Part of a small language model's weights: biases, 1021M tokens.
MLP neurons of a small language model. Each row is named by its layer, matrix (down: output weights) and neuron, and shows model dimensions 656-751. Each number is 200 + 20 x the weight over its row's rms, rounded and kept within 0 to 999.
After each neuron's rows, "raises" lists the tokens whose logits its output raises most directly, leaving later layers aside.

L5.down290,192,214,178,227,235,187,184,195,160,194,201,204,168,210,203,208,187,186,178,200,198,223,238,190,160,252,227,216,214,188,204,200,223,200,166,159,217,191,234,182,202,200,172,177,211,206,163,176,171,199,196,217,210,164,185,190,196,226,231,201,224,233,185,200,210,166,186,201,202,188,189,210,218,219,210,193,206,228,197,217,192,270,182,189,177,202,209,207,164,200,232,204,185,196,220,191
raises: "than ", "while ", "except ", "unless ", "although "

L5.down912,183,171,192,196,191,189,166,207,199,180,183,222,214,182,230,187,192,169,193,180,184,236,208,193,193,178,184,229,235,221,161,221,181,226,195,244,195,204,201,197,220,172,203,202,214,172,175,208,195,216,197,179,191,201,256,219,170,215,215,183,182,196,202,196,189,233,203,177,182,175,218,196,188,221,213,171,236,183,197,192,223,221,191,185,206,177,182,219,260,173,184,166,213,218,174,200
raises: "ved", "est ", "ed ", "ved ", "ables"

L5.down1984,224,186,208,197,213,184,201,202,206,200,223,206,223,189,179,193,223,207,179,197,227,203,181,216,226,238,187,172,195,204,239,214,200,198,190,202,199,183,211,214,241,219,190,167,218,220,260,227,223,195,168,209,218,192,195,247,232,199,212,167,175,189,182,196,188,202,199,187,204,192,176,209,210,216,203,214,221,193,229,182,213,211,211,198,200,196,201,210,209,216,140,230,202,186,197,182
raises: "em", "ets", "ion", "it", "ions "

L5.down483,166,212,183,190,195,198,232,200,227,197,180,195,226,212,191,214,201,202,184,181,205,226,234,226,202,181,194,156,178,188,209,243,174,202,206,217,180,188,258,193,172,192,188,196,198,196,205,216,209,208,185,206,230,168,184,194,176,153,209,193,194,227,210,201,207,235,234,172,180,174,189,220,181,226,189,183,229,174,200,201,218,185,177,172,187,196,206,205,191,205,207,214,201,195,223,173
raises: "ed ", "ets ", "able", "eted ", "edings "

L5.down1807,163,201,212,222,195,198,196,202,203,202,174,214,194,190,192,181,200,203,191,201,214,178,230,208,204,176,185,180,212,200,182,149,221,223,201,220,176,216,220,198,197,205,193,199,204,194,222,213,193,190,185,199,209,221,198,209,218,221,210,209,192,187,207,207,149,168,212,244,194,201,199,189,220,203,221,215,171,216,168,205,201,177,194,214,189,203,222,206,232,186,211,189,176,216,202,203
raises: "0", "0 ", "000 ", "00 ", "7"

L5.down1911,187,160,226,183,206,182,180,210,193,211,237,171,214,185,203,179,167,213,188,219,201,202,194,199,203,191,213,219,156,174,195,196,224,171,204,192,190,255,163,216,187,199,210,203,192,194,198,203,192,187,214,176,222,210,203,187,250,220,184,210,173,169,250,196,221,173,223,246,194,165,199,194,231,194,184,138,210,244,193,175,165,229,197,217,201,220,199,193,172,163,220,233,207,185,183,209
raises: "ford ", "ford", "housing ", "Rhode ", "fin"

L5.down1100,212,223,189,182,191,162,159,224,237,219,204,209,199,182,182,225,200,192,203,233,234,184,191,208,201,165,218,193,194,233,169,188,203,207,216,193,204,211,179,172,195,214,187,187,195,203,206,177,204,213,146,189,174,198,215,205,200,241,204,184,222,204,206,178,222,246,197,206,175,188,207,184,174,175,215,181,192,172,195,190,191,196,210,184,188,157,207,222,216,178,188,200,243,144,175,205
raises: "up ", "it", "them ", "this", "us "

L5.down2951,213,229,170,207,181,202,216,231,168,191,193,228,211,194,179,192,187,221,191,158,197,187,183,237,182,206,182,180,230,211,182,221,221,207,188,193,208,191,207,230,227,194,223,198,165,154,192,207,194,165,185,182,154,174,186,178,222,204,161,202,172,198,186,200,193,239,178,222,204,208,203,235,220,243,200,220,202,212,210,203,202,233,224,199,173,240,194,224,183,195,217,197,212,164,212,223
raises: "Time ", "time", "time ", "Time", "Men"

L5.down288,221,236,226,222,230,191,229,154,180,197,159,195,176,185,210,183,182,186,165,199,180,236,245,179,183,218,177,189,226,183,193,215,179,191,174,192,192,213,241,192,194,175,152,223,168,181,195,205,189,198,178,179,181,197,218,141,201,165,212,204,199,233,183,191,176,198,166,231,176,206,215,189,218,193,217,174,223,214,221,184,176,201,202,220,193,219,202,190,166,180,199,198,216,226,234,168
raises: "on ", "ons ", "ons", "once ", "again "

L5.down700,177,207,203,187,242,215,194,186,182,198,205,178,204,191,204,138,195,158,189,208,195,215,208,195,197,202,201,188,228,198,189,173,221,202,222,202,194,217,209,188,215,205,184,223,178,193,210,187,198,233,211,200,204,212,220,185,204,226,215,201,200,184,188,145,163,186,206,232,209,178,195,208,196,133,229,194,199,202,209,214,202,203,209,174,192,205,181,180,159,180,187,217,203,253,215,160
raises: "eck", "ed ", "ua ", "eck ", "\n"

L5.down2279,196,197,227,213,192,167,229,195,210,191,219,181,178,190,198,188,212,202,198,174,168,187,184,210,202,186,208,201,202,217,190,162,219,196,199,190,243,226,204,207,205,223,181,183,218,179,211,200,196,212,231,211,179,212,209,189,202,204,201,197,197,204,213,221,176,245,211,225,197,178,193,174,195,208,190,221,199,186,173,181,212,229,213,180,238,180,206,191,203,247,210,205,159,195,183,203
raises: "; ", "); ", ";", ");", "den"

L5.down1446,183,203,212,199,201,220,179,239,203,158,200,222,203,210,192,200,171,210,219,171,205,175,218,222,226,195,200,181,211,180,195,189,210,197,185,187,180,177,229,225,232,206,199,182,202,192,210,199,206,186,180,179,215,176,230,234,197,181,209,201,190,226,190,201,203,178,218,197,180,219,188,177,178,184,180,212,190,189,208,226,213,204,209,215,157,205,220,219,247,233,217,171,203,182,191,208
raises: "186", "184", "185", "187", "183"

L5.down2992,227,188,173,189,170,197,234,206,216,190,196,210,199,193,190,186,198,191,203,183,206,191,231,230,190,197,231,217,207,201,154,202,197,160,184,219,229,187,205,199,193,197,210,156,220,216,153,231,174,236,212,201,220,211,205,204,210,206,210,188,230,156,197,181,216,267,208,185,242,206,214,202,185,197,186,149,240,186,247,188,217,207,204,162,199,196,177,212,237,200,171,153,192,232,187,189
raises: "els ", "els", "el ", "atic", "ebr"